MLP neurons of a small language model. Each row is named by its layer, matrix (up: input weights; down: output weights) and neuron, and shows model dimensions 48-143. Each number is 128 + 32 x the weight over its row's rms, rounded and kept within 0 to 255. Numbers have three digits each.
After each neuron's rows, "fires on" lists the tokens most often at its 100 highest values on Wikipedia text that the model never trained on.

L5.up1404:174155128122123106075159142133062156078121097121130143181168126115095080108155116199153120076139147126082161091090147133107127080136172113123123096096133128121060093170104100128185090085093092106137102148206115069115110144132096117062066149109154098128143135079167145123076078140166181228
L5.down1404:105185112149171154110099102118125141101136182138096168153134141158161122094151162095091068135123144164136119154083113123108095157134120166095114080166100121115097066141130133201196177117160121144090095108120138158145152105134139163153110155161149071090100123118142169168163127154118150077
fires on: "ing", "ar", "it", ")", ":", "r"

L5.up740:187122113175146160103133097122182090140139101115119161115089129131166155090116135156089077143156107085110127093135099097176115143084156108158136154147127159076149095123145213132130135130103124107046064131140091048123073101110134159101110070136140162175110116135168130139203120116133100191
L5.down740:072160095161134101123141093178100181081165155111145131148154105127154191180129046098148150163114099100124148140153200132096128144190151140126112158178135164095131093183190134070173136147138095094116232088078140134098096167075151101192167113128128112181127074122139114013159100171148155112
fires on: ","

L5.up1554:107114154127051122133106136113089146120135085150106148082183082175088109152141140150127087140152103121082118118108166072135170181083129148129162132112120143128109085136155105167121171102053180120110111120116089179034083148156134151186105157171075143107100072131125063147100128167137069100
L5.down1554:143093170133100145121131151133080160086173139160131074164144116155125161087133136134120126114166151148089139121132125117146187065121166097123132125120108118073115151178149144167188117132108133159123176146089118111120111109143186130107118123171086099146116141111113124141156161142120049119
fires on: " dep", " child", " sh", " ad", " Ch", "ild"

L5.up237:073160116171135104124095123153046130157122097168080112068097113150132107142121123128142105127152136087085116082034136147071079103106141129174165139160110067194060147156180137096159175112157162079115074154144131081054118154103087108127102143125155130106160134139080089131147198178127100131
L5.down237:167086084130116144110125163112147061141145144124144123158129176124102105180166137080210127060074150104146150124182134107144121136117131131127122141107161071121122087193157100150122113117150121146148189113107059183159147165143144118146088148118093156153094198087091094152114080150086105126
fires on: "ar", "l", "ill", "ent", "est", "ab"

L12.up1774:091121174150147067131095144115168173097120134166153191163142130124125113110115175172128129104125152162160167103120107109143088128145149085137128134138173121074120129113108151135145089110082157074088123107138174133206100154184134121133140161149120160174106099162084087166166116157106172075
L12.down1774:118149174122144134097117135089143062114170121107086137138199106158169098145114062146103146144153105115160134118168196154083144119055199092121180104151218085170155080134119148086168152075120117078118133086140104169141118121093136139127099099138130162116191156150175120159138135184103161092
fires on: "1", "2", "h", " l", " cr"

L12.up479:087108124190136170136167096130123138101099146102067165083091129172112145130132110110058160101157096133108173116162119128060125072122147094114107162167108123087153144097092128185095177137162154160124160136111152106142147132124117090104131181128129117120121055091153053106132122133106135144
L12.down479:141194118112198147111158115135169139091127164135138080051093147113193134147153138133129146079131159142151078113143122155121096143127157103163169086110142109140054139128162052115123103129135092109138176095190140127128173140090116150093134158110153112141113142119103132120149129189066083118
fires on: " \"", " An", "om", ".", " an", "ore"

L5.up507:111115144154111120094128151176123126119177068113091145194123169125167164157107140106140100103104091111105128148139131100095124100160136110126113162105133216148144141106071115120107145054095142183145147144084085108160117108130101117095188137101115162182122104157114151077140105157127160152
L5.down507:134154090139094082161141114160163133109130098172126110085095172119138067158131080052107073165103053181077114130078134142123188121082115170140103126127172108136152132092061119115134157115128134151137109067108127118156093155113130132095169108126150139056128161150176154146116147186126140161
fires on: " as", " including", ":", " included", "ike", "hel"

L5.up1042:075115171143134171124103089132124111156042146090111115167125137134123143142062158127104112185073119130135089082149137123141108170098116149090081158161121134193120127145143110064156164135118119146101164192160136061112065150106115172169138071130161149103098095146161135150149167135121145156
L5.down1042:132147164090112154153120110118153077150159094110115140087131117106148089121124121165157144151099136085189078152112180161189171162156121101117144147158093082116171115154118146093154108157149121057100149150114130071100112140149113157136207100138150138149109053164122180064138070135088157169
fires on: ","

L5.up645:133052195141145117099111069110171104152126101174148130189134174190048164181173110130051099122092124103118112186167115068091135121153125136169147126062072132138177198117162120112129125081110122123132148129159113126173104120165107138126051090129131112152098126121118093147133122130112098140
L5.down645:147130157069101140134143123143207141122125112113094107112107117146083097154178157189148146139160127106104104165091118047167073094101105090123089133157136154133166122071111155134137139150153138167100144131101170107151129114112050086086134154171081114117167144097186163122156109139102123138
fires on: "b", "gr", "ers", "w"

L5.up861:096131122142101076179229107083115157129104085160082117159191113135086127143121162170100167126133115133153158094078122104109131082131205143126113144110166090137141153138106152129093151106167153131149172187150149102129084136145135114076118144121148103118165153120117170119078176092100155102
L5.down861:078075134140139143153173179085146135094040130088124143130180103122137163125147190112148116158116099119162126115108121115106141149142115102127114110144073112141147123128078198096132114135146148210151101112153127144105083115110148118106156176154121151185078150081108102100097150102206096112
fires on: " and", "it", " an", " was", " a", " from"

L5.up1236:105148136168186079120113081119119075145125140110097108101075119106135118102143165154142112143038151145173133037112092104131112129103157146182123153189133180145093147096163131105090131099100060132095163139113097132138130152133112086139138099145144169147101114192092104138100224123134124201
L5.down1236:122183113140150151199139161058163047122162136093174096089136158067119098143162098152142146101119110089140172102166103150147118136123114156138147179120171059151118150130174067088086134113114173132100137127155105131037090157141164123164085119087082131149132120136131094176088114145088125148
fires on: "ar", "um", "ole", "ab", "et", "T"

L12.up1560:093091139103121157175176123124132133200155141128111051098111132116173095115177123052096140148128158125105041130066106157134123135195159131141198149116079133115146081100116114118116108146177095087115146152142128152168136112114147102149157188142160147136139111109125167095089120135137109129
L12.down1560:155138146117124072153103146111129163165130156021145120130139146114177074106145149130167126092134165140118149105118159164108195120080106142098117129088146130115195100095172117101174106136135115115194095148075085185064094037151157070079177133101122112145102147164108140141124120141080085174
fires on: " be", "|", "u", " Gu", " V"

L12.up1340:108127150088141058148120142105148100124150115206200141135157184147063145177099146114064177117116089075101140128172164202148168152148193128137106123156135122130099139169123116119136095122138141099127083098122142151088140126134152145171109038182103112174093124101135155095155124083081096083
L12.down1340:065151145142120176121155161122123134070091114083164143069117137102179148156128144081092134154170126055110136157156136147112145124127142163133142194174114115158144115113104089131132156156145106135110109156190135084165066130107095098150192164113164112088150174162137163022163133184110089123
fires on: " U", " Gre", " El", "re", " Que", " d"

L5.up492:180137189146148066123039120124163131155159149100143159181163165167096063113138137131140151141105215079145143150076150121079132126128106092109149135169115124092151163104127138131117131102114150089160159197149120120098131100100127101139081145117174155125136134163126166183087072134141151154
L5.down492:124098202103163176106053171136179136128144102194131139087143151083137101104112159176135144125142120074142187148141116080112134085161079126111165163118177127121122136137123134134109167195126110117105131173110076043076190102111129148130120102119092093131136145110132123142042081140169134131
fires on: "p", "-", " its", "ch"

L12.up1211:138124135106110081152191150120157165070136094096128147139135149123137088167165131119068117169099116061109111082144147173097170169146126090126110139111201138123122148070094106109139133099141148060078153172206172135127119103118142126173086137141223138205067134084101192092114131135129191077
L12.down1211:147088126104152134143109121087159108096113135099080056102117072150131143110135122081131141114093106141144138129114090115151150084220110054146150184148161197169135143117080099092129144123083154121093160126154129105152074094091093182157147105114156110143106086081143153123137124119144119200
fires on: " pr", "re", " ", "id", " s", "r"

L12.up339:141164111093086145106107135127094230109191098174113088095107132168105127146092113100138159132086107124105097115079156113146124087134127151123110158114077183116138143097115134132123109132084086183101089143148099102144061119071146119118090164086109197070159108142124149177124106161108160107
L12.down339:183083129115167155168184120103140129128122118114087167122105122104137101189134182183120136185132146133094081159135132115134113099061138118112117090137140117179159131088136157083098132125146091107138123124169173140115160151119047118128096093112072061163141162165047148150158159125149114120
fires on: " K", " he", " c", " o", "h", "ong"

L5.up1831:119151165145125098126164170111107131097109142089169139071138143158130106189118094093131124156167108141081144137166127123135085131089148146158116113136145141184101129129099140156110094150132134174084159130171114102090122097128065151189132103150056177082168091194123104163157165124121190169
L5.down1831:136092142093104142183125124116156143148165102141090078142139109118152155073131160121119102115100081129178071116105130123137129134194133152154118113129191104133205130189151089124126137093156130089164141096079089127102083128156153166099089133135139076232117108072162117080134117177130111132
fires on: "-", "ed", ",", "and", "ly", "es"

L5.up138:175135100129061118140132162084146159123140122135167111093207121112150159180150099149132126115125115140130154099140121160152120154134144065142154113112193107105120087122150135101122130116142086075149154104127106102107152188109107114104117140116076135128153179131117176152109152125144118068
L5.down138:132162142213149145113113147116093149124095098092084140150171120099135142116117084121126128128143081135126119125227189116104138084164083149106145064179161120185137169175126175041044127121155118079104104074125135128157134146113188158161152132144137101154082085049165117126083151144158123141
fires on: " of", "it", " to", "h", " from"

L5.up14:078115172101144132104115167116120104100152169155128138225108156145170135140099149167111070089149081155097093111077051163116153164132200074147089129166153123124172161101112157126159101130146136139101148207123117091147156145117124154134151197111114167122116135135100149081172150094126187096
L5.down14:097166163164070154064152147117134152163105207070143064138210129081099124115170145127119147173161074209181095102063141147122160115115101183143121156197172123117168146151126160147090088153174109137122136150138103163153153169185162148090161106104133155140136155088112142046107170093131126125
fires on: "ol", "ir", "er", "inn", "ed", "y"

L12.up633:125089080121143141109113152183140130149153122180113151072038173102156141100114094161081140154116162102136065131110130133151115175129143109129163145172154197206140118107104038160095124131156098137095132102151102101109126138153087189113095118128085142123197091072135114098114107082075152163
L12.down633:131109119173142155100134066143167141160131178131181124137145082081172186151053152148121081113130046122099139112135126215101140100044170113118155149043118081149092151097141143171110139124132092110127075122051151115072152177183138140147105106140163097104129120149120100130093128180157106072
fires on: ".", "4", " M", "2", "5"

L12.up531:073160102115112070071137158140142140097110179104106100063066149142119123168055088137143139195144147100134067131146113122126153183181138103096145108128085148116144092127145090103130113130129137134115092095125168164121151108059155145096144123161177137132155174141149115118155096186105161174
L12.down531:151126117218151096108159171086125129156151219107128094141143139113106086129118132151129103135100127144137144116144175147161160151110155175120133060125152101221152106147152137084159128079135141115190164137119111114154148167094094121151135079087119111153170154103155122153065101139133168149
fires on: ",", " W", " S", " N"

L12.up678:120180100167080133158153129194080134095141119121164175098131128121088109060126072126173148087156142105071118135134147141118164116148175105094096101132163104137118146137097117100089137116108155156102123117099163147079116131141181167164146140084128142110163142117104126174104128157186072107
L12.down678:122177154097122143153171129113104115115122099117174126114112127132129125142187081101155100200086108162110087080075167136067120104121126167164166103149173122089121107144159129075091189154169111091105111137092142174084104124124065116057096168106127167124117136135124095133125146124018123126
fires on: " S", " sh", " Sh", "r"

L12.up1977:121091100136114089167105155142109133089144126119179224112100161092156154189138180156088151150142120135102103107127159106103072100145134115128127123120151132119101099105115134106117089089151103103077164156159146139188086114099110123079063149111134169066121062119115140135133134076085163112
L12.down1977:116131160182103158114079150160167106085110104103115171085130076189052157112075124086120132115153131149154122150070128143105134104211092104069157192122191046120123136101182199132170155155098119131139113142099134108121130153100135130111147142157156148134134120097143149104089129107117147140
fires on: " ", " an", "\n", " v", " pr", "-"

L12.up1595:117075053155093088173212159119205097128134137152135125125087126153149160140112166076093136167135165166096190099136151095119054113130101163102159093095155112136096129058094086133105129144189141165141113130153119115161172149064125076170138113113085126146088105157094104118136153099124141116
L12.down1595:095138140131155121125165166057119078126134115080130153116107161131116133183096129144117150104152069107172119113137115053153077174131138184174144136100071163058137184126098152090072143101140104129103092172147113156070187144124140108183166151185112112113167108087102157114094197088134100120
fires on: " sign", "ce", "t", "al", "ign", " ne"

L12.up414:149099122093103182142168110108122097152149144107149113148075135107120142082156127168060108146136113176120131118152098128112145114093124042100118124159130104225113084099141152097123013161103106108075141130124136119157154108114162097146132119151124159153122132071142123133112124151108177106
L12.down414:122123151127094151116166085088069134139148119114133095177125125121144074163101123063113149123144166107106212217098183138093176172179126144124138138116111121146146077085116073111141130150118118170193123133162092126055161114130121136081116147165159111102128130117125123160067105146216149117
fires on: " g", " al", "r", "ou", " st"

L5.up1458:132134134134141118137140123176115132108134090114106084102155164121178159137107120097103097086005117129142133152091101101098166143092082115151143168196133123124170111164098163153149164086110085108124167080143148137143130124113111150159101128147102058150126125149089174133081139199080156126
L5.down1458:119122167150181151157152145071140111170148165195119091104137137144104158162091072176142107163094113104066152164125129133153096061148171170156127092107149139117145155099139110069122114159097147096083096151105060117143154110146151165044124145131114084114103150140160094214074152139121106149
fires on: "ist", "ed", "anc", "-", "ch"

L12.up1457:156148148179069123075153087183144102097143181160147097154173167053126099134112062134142073128137077166108124119117140116151151091180132179078190128136138142102122157139133146122137109137171138101124085146163166146148103174077167115126016096082156108097081110102156156116081158127116116154
L12.down1457:074110139110071161117158121144142098108150119158150111130125124133105110116107153125122094134126092192094176120110151085134108107098116146120131105078082100127121158092143140072134082145077139159131173125136120136153097171095151111138192094115233110183141158105052090226122153150160066187
fires on: " c", " H", " N", " C", " G", " was"

L5.up1766:148145078134151046123129104131143110143129162131070207130110112130163143101080092131132186158127133164200164149132103097165104112143141157158124143125119149141104111115155077087124198123139140131132101081149103107176157107127135105158072165117130139079134137124050102159161064147160085111
L5.down1766:096147138156134125102154080188160141086086078045113106125131157135116135103200088115158060108148133105135122145113135124181118127111109137134153149145113072122045123131149137182109151095160136083122126140116172137094134118140154137159049119145134112124108186142209121111100102134128118210
fires on: "at", "x", "em", "ge", "ats"

L5.up943:126163105152195114136097119115129157164127140160148148069049152148134098199084122134090190173125122119121124155135094074192107140129103138168163148136159044172074171148149165112143118116150119099123109151136074125180112147042128187153093106147092145167127152175112111179127172115161110203
L5.down943:108156106130067107062143120090153141153170154081137123148109072082119142166144148129172132166169127166177128105147178151100174148093093139120079114158132104115206173153121104093167088217186105072144159125100142124149107087112144084149088082143083105110124126147123090088088150150115146173
fires on: ",", "age"

L12.up1815:133112139132103116181151128102136068099150087111170088140125137138072138163046142159098090136111108133100149131112095147098058145131092117089178183092115151116073111103097122147115127094120120134202155106127107111125122110192174105194128161143107122078088086105135112115082062174081104102
L12.down1815:157107138142101070120136108118138095174190129143087144082121122109158059129127119135108107149130125119110131172136108132139102121202146087132180092090162141125150102152156146070094106126123132076113128119087228132120157067176128126116159168147130139182077172178080161144134116096136144165
fires on: " l", " R", " cl", " L", " Cl", " cr"

L12.up31:142118088133135113108197131150035116113120132150089154084136146146188085152131122127127117187196109118170123075133077136130137132081235171128083171102130092088108120148111144111117178102162132094108086142125171125112109137083149138168146102078124144093123068131156130121155164114137106123
L12.down31:167139173145076140103116119107103163161127176124151168079136101105149107110113150169085165048193153156028115134140127152104113129097189102134075167089192071147141164108100118139138105078155176149101085102138145091123121139175187232161142154123095126195114112106099091182100149164113100133
fires on: " S", "E", "re", "em", "ou", " Me"

L12.up1885:182098073148108176090094138150135141118097127125091064107124125127132175133095139155115126075185121108109164111136096075118174119158123153145140150150178170142143144119160136124130170161130173140123114026093089095123150177093193099077095163160090076171143099153142123126139115097105137145
L12.down1885:139095093118133171150166177169140054070161119134147142049104125164119109134193089160115140115122092163146112075193182182212144087132100094116101142162172108131120106147209166111102118125167180200099205066110127147134140120125123094104114118124138159124155159132090128222181121099121103122
fires on: " P", " ass", " was"

L5.up1745:120154196094187088163143116178193082085139200154145099131160146110086106100179076152116190120077104093139144152087107178167103113090096150136153117082152156129141132075082075117118164095132141144128132123106111114164137067111128136109159100155061169052092073150150145135168183158133156163
L5.down1745:103146088131106124125098087077155131156164105096084132130136185111119107176206125088139099150207160042139156137163165153121220081095138158163197120145125072074099080157097099134157182151158110137122097133115141083135119121150169144103121109112123169148121109076083110133095113094099123078
fires on: "se", " died", " life", "che", "ose", " death"

L12.up1067:102135172156132134132140110141133126114138169130106155090050107145162131131124130166137109164146129079132079128126144149085135130068137121089171072102142147158122081095114161184095146112136121142139098141148118144132113113117103162084124122156149097093172129123085087117159157162165151136
L12.down1067:182152114131108130125103108049145182204142120102069108166159131137123144118129137124119123118106123157132179145142120109093128146138131160150174187187136137110139107153137129112178072169063163135104177125112159074128171085209150070163131149142118109154099128117110149114163131147121077062
fires on: "et", " Is", " Christ", " det"

L12.up2009:115159070176155068095082121104125126129175168133153178127131121111152157163080196157098108138137108149148049171151127112125145108051129122180134113183169129123114169212118143118158090123099115170168151077144141091149137140123185159118168085145163072210065096134135143175139176137111168101
L12.down2009:107135165158073135169138088149083157117185186169123155101173118143091107117149159157113111131072140083126118155185109117102152084132085072128113097131095144114142148129153091110068076106178153114160140156138076130123123097212106158134146153093122150125166159170137072103125097157130117239
fires on: "|", " |", "urn", " E", " D", " occ"

L5.up652:123152146184164134131114086049151127120156134125120168154194125128087142089163149128085119084141226138122132160156130110100131148078159091147145124103117074099090131163119111135096113093146196123140173111111109099141065120106112115068102123141129133084127147101098174156125122153166149210
L5.down652:123164155143087117146117111115160099113117176097084181176176068140089126132140152143119120088081161128097144161165169168090098102148148108137124124092191108051133128152082122175181177120134114118117118115184140094166114084123109032111155145131132112104092127135156126075173104113089103109
fires on: "it", "ar", "oard", "um", "ass", "s"

L12.up143:140116074126151120148120164095117105153145124097127139156156131184134132138094145118157171113107144188150079133121115049143125100167171101131203111120117105179133113149147107159176160123138139097125121138182091120161075092125102180132086119061122168165149148123149088139110154107098094057
L12.down143:187144139120087158103169145136145149088131132172094166159137132117079108107194192141111142119101108137088108120124147160058128165079111092079127129119085105156187080115106068158140126097191087167114139152090111216190210183148193055114120126106106133078106149129140158134107115099186140158
fires on: "h", ",", ".", "H", " M", "ri"

L5.up1661:090129114130102121118122138151134077141066075089145044136142129141111109160087144118220160126090082143104096143077101129152140104168078148133093163151046079105139115123113187108107163158114133168158124163126171173185092112134152132156090100142118134082105126083149153054125090135142047140
L5.down1661:195108149133174155074152164130123162114123160066171170139134105127152123137151110121097116091198138164085174096123099116159195142120173109184130104110186092077140142124095075123140100154160113159063091155104079141119133104122187110166132100060167185132126191133150076181155176140106089145
fires on: " also", " be", "v", "u", " then", "ely"

L12.up1468:126157051148141097164167162118117154124086115121138172155155161163142132170175085130109193129103119123127136136173167122093135129167146112106128146142175127145118055070168171125079180087174161067102109157249186154101111155089208142123100067178179064121124144141138088104186109062101159173
L12.down1468:133089136105156113129097186130080130136081151165123137135124186069134106123128149131152155138110175112113172190167161099116189096161104130160100102078056127102175167131168111104176168090097126104168132168108119181109136129124159123099090133069108194191156110173074147138160135111143101182
fires on: "D", " D", "d", "a", "-"

L12.up105:116106118134106127138068211130154113083108097133179180161063140120142132148140130136173148107067054087134085139146093087159141164162089122120123159090143129120164158131099134126084080175155079162111134135145150112120122164156176098134175166135161079111115123079103089122152153148130112093
L12.down105:138152125172176178144088118113102062065183140184091080136059095120098123145168169137101096077095158155160125156134176070108094137190108132076151172142172096120118140120075087137149156101111095128134117097125122118109111115140167118189157144155112167054111174114165112140088121134095121103
fires on: " Rep", " imp", " Pe", " P", " co", "p"

L5.up1212:162127180101061140106099096187174134099074181088161121157164081155151101109137109197147151190075106164099135139162083136165124065126141063094087147057187162138099150107123098157145160112146155137108092195111109179121123171126129137192163097134125152103075137098165095136147101135118138079
L5.down1212:119130196217140165170126160161083135197124166122072071129123124132148150155118111143165158227081144113105111132169141227138121140111143121125165065120154154106155119129108075137142103117152077109150125129133115108132137129166117117128167121107117128170154163113141139096103117091167096101
fires on: " ex", " art", " Ex", " Art", "x", "003"

L12.up861:129165090092188080048134123103101137165063166166125159071147120128144088129104098174144099151060155129098078179123124142164120122119149116101168094156186145136164135176137113140139111092153129242152107076118131165162093180048151161154122088138148104195059128084144115147152134112127108116
L12.down861:108092123169115161208093075091131188121131166136074225104147145133148136183073151122079138110133112094101118096137101113130153165115165118152172143113145143063119142179168081157176064082104103120100174139139162103126129098128078179168107099124109177126166087134112083054172150137140171152
fires on: " E", " |", " A", "3", "2", "r"

L12.up257:072105139131100168169128119095131092074135133102103139113090069065065130164116158124189143132110122102173134161092103129063160094143110123103092105137114102106131113100160116121088140175166148139062129129110168118135113138149172128109078099125112155136164117065126077062158131135160147141
L12.down257:138128078166105111114153090132110154152166176169117116162092152099089182102120161144126107112180128126132142165123179170115123123102082085123141043171099101175062159145141145113114124113105166072117140097170067158115198158111126152086198124072125132179164136148151131113150081153126073093
fires on: " Al", " An", " an"

L12.up265:115131159154125153128199127124104160077132133131159183105135146121138134163155163111096146176117093123112150098188119116121098148172129099124077172138168101115144099097137140177160107069132181138118159140178136087206128140064158124130146131143125120186125050128083158120136131149083115131
L12.down265:133148134092144129144137085118181124095165123161076107115085150158122155164147098163180101130119172149149119201089134153130162122113080140110161120131137085125115133180127100120088171114141128082104172103104133134140157087163127152121150065164116139131117153075094123078141120159174107151
fires on: "i", " pr", " an", " ", "in", "im"

L5.up580:149089105105172126176121115159101061148072142091107110079122186124102152179186129143106207123140152095114178135103123122137056162108140151127091119142104140108108148141104065142170140136115136113173124102138129132154143092201091128120199104148094215178150119159072117157089109119099129096
L5.down580:089087123137176133099149142175109125217082141158130070067180096145160129102156169156123171162133129073152133159125133152108103113075176138130113073114087055188118116076131097126146117142158151187185144104147134154094121111207045099145134157138135160149085126118148148139079107129075107111
fires on: ".", " |", "2", "or", "ft", "6"

L12.up1326:119115103116111120141084065137177128156176158140092067106124150125120103174174135134136185061117139133092109136137128113098116142147140087144161110135170115115106111111153178091140081206106143129098076088106079094134151081127142132149096102150124112122129107157097096135228102110077086183
L12.down1326:127114106182067168186161121140092127107132118112096082150080099203096134096114089206139145126115129136143181135103117118047159111151161113140066108080186071118130130112145151123128191182106094151190156180164164163096115103134110100116154128098128158118170183081099117148158134085089177136
fires on: " B", " P", "ast", " H"

L5.up1694:133140106117082116166173112120087107139136126129132154122113133159155082140130117102120153121137128125118113174100087085110111121090123131139134098135180143174179116086122161153147134111074127084137139075132118158135135105082088164188082107140161140177154082121108116164172161164079128146
L5.down1694:103161152154165152120107083096151130140092128165091145124090159144118134130138136143202140141122121084184183072020120127143121145142105166105157137100103140082148178143107122203136145126138106132178126149077162109135167148092050154131127082149148160180125113150167084184159141119106114138
fires on: " |", "|", "y", "ack", "r", "augh"

L5.up1307:105150189108092190109108156157091149157103139158136122096127095154110146147123091155094067125147153157086123119095111142063095174094108134184125154106172157154118159099125137110103146109119120159119149169114140064132162183162139106095118134123131136091165142119131144117071142169069113123
L5.down1307:140139130102085207124041147153119124160083125107118140125096122115141072140196131121085116105165109112130143085128115153082123162136148085129155122175209114136162148128097114099073132102097241126153136160166016111115097113118113157086141128115150068150156173140099088131104150108131088118
fires on: "th", " Th", "app", " th", "y", " sec"

L5.up1395:160153115142107114126134142141136113155145152070177181183123132135087114091148159160120066097123168119070154088154105081115139125100106126105092100120167185084133111126103122123134149159184151163130164057148147079128077177058161153085088128065122136155094194083136120105143152142090190110
L5.down1395:176143085115122108095197134119107118117089049086095083132103177141146122156115161070078132111142134148108123173105080173195155133114081137147125086118117143169117158112235151110099158108128061151101070152108170164138124134175154099103136176106135189188140120193129150120111180121114099059
fires on: "g", " organ", "j", " ann", " j", "ag"

L12.up1729:131077156149172143109157170175122119108143099167141176063076127105056199114073084137132093128140117076214123128204086095106157127135090155084117126095116104143100140112082105105140160060169176166059145093173089162167145097175117139150132155161158100109112163061099086142118134091156158129
L12.down1729:080179116130191161115085063152158158121141101170105138137154089159149107158137135142146062137142113139095105142077147103123131089128115124135087140117150102106115128178166117135052120191101066079142153143147148119079127086139113149103111111160087148168055080122126131151150129170132126000
fires on: ".", "im", "iv", "om", "9"

L12.up585:100065124119147136164138108116092089111137081077122127055083078113115147204128110074136115134093164167095057119105116147117083058194108115177137121107156116095087149119176130143105103113149127128119098119135119040173138173063121163143148111153180129159095146196096067132147171136090122122
L12.down585:176110096166185165093100173113122100148168163180126142180185133123107123147066125120113129139124173122127161163084102088182159163088119170128182133122068131163068164129149095124159145157156170100145200125096135101136153075139111113156105120152140144204115143162139119122089069118099098097
fires on: " T", " de", " De", "D", " Al"

L5.up826:119158228135182180113112110093160116163170134117112190109139109138090076207106162125111149105083143161133151069172115130152100115144131126131076126119126078075133136088086086130142167176095148147088133058110091087065133149145135116133155126105104190129101152072133157169089129156113149089
L5.down826:120170138167146160149104095093129161139163178090172121094133110128193194153159135088107134123143088186145097131126110230126181125111171142108169150155149112145178119100104101119139150088117134143068139102118141148114134129110126195096079076118145112173123130134086126120136113123145106067
fires on: "am", "2", "1", "4", "3", "00"

L5.up1359:121141148168157115097150072103116137155156210165134140147125121181093122152088131160109087152105174141178119097105104082142101148086096183118151102128108100089066111116081100105087095141152142117100148203077105119074190155088174064145135166070165059105077151098137159154129161094132121114
L5.down1359:151099091104157117131156097167129195145179122098190110100082127111140160114134114107073077031103145109193099064138142125148130105102134168125195129032103127110103168100116142166083165126101139131190144155095168139106146106129163160165167143137117123121066136138208151141156143156166104140
fires on: " sign", "ign", "ow", "eng", "ourn", " end"

L5.up1408:132080136117128121176130139128171145151119137089117073111136116124094192153090134118128130126121180136099104136148101143106116125167120099111085166136131138094112132090090136129190132161185137108143106141115065154141137168128120120169153160161117172125056112114167098095157105109101120187
L5.down1408:102083219137141126070115100113158153162106142164184149059142084097126129178093131124148148092144109156118136150143112171099178145120086132150096120115166144148149128105132128191118093184164137105150175110085176118204155091159128121136167108109163143140156193101090165110173123066163116180
fires on: " work", "y", "ork", " she", "ed"

L5.up5:148069114153139094112068134144161114118103130124150132100123103149153103170192091094112073126134123111137155151117139123106103099130113165136176109099110167145060107137161107127136149073100199086152064115129135146100095105103091119126132115121134160179136053130130146167152126107125077169
L5.down5:141167181140152104136167139181117159128144066128081111122099083079157146173123122147174196116118125159172184098137067125153092107199045157104124152136125098106104112154109099124130150089164121136098095127118138132144110177162120180093129114101129118177120142039041135102126130134142131091
fires on: "it", "b", "el", "u"

L5.up1581:137153103121116186130109117147158176084197105047111048162066152168108125170158153148144111136176097149173148157086116149145197140106146089115147096122141098110200116104087119155073138122099056103125143131151093176180071112125111146091109132117164178123110059153153182065157133120089100104
L5.down1581:065128140135064151093063149151135173120144093148096037089156115124145132097073173103159091140131112154141087152097128125099179106118126122149105153092119109076134131121092116152094224170135100128143116105192080174134139151094078161146043085136146131162086061097102090066155103164124194149
fires on: " of", "u", "ac", " |", "s"

L12.up1157:162106070118134141151129088128131142120184086118143151099120117074147134179113134116069085131162118113166158153131094058117114130126111207155128163137124149176135147109125113166133103142110174073132137164164108104069090115093166160113083136120127096131137103076130194079090028142148161147
L12.down1157:079112163091109107109120180138133144103113095146105090109185092186137173132061117154100137183139058142110136113141146146121125101173153154199158049114100159193097153159151133150124090107097127100119177124104157108092106115164147150097112121092102140166125134135122173138132096179086158142
fires on: " d", " l", "d", " c", " L"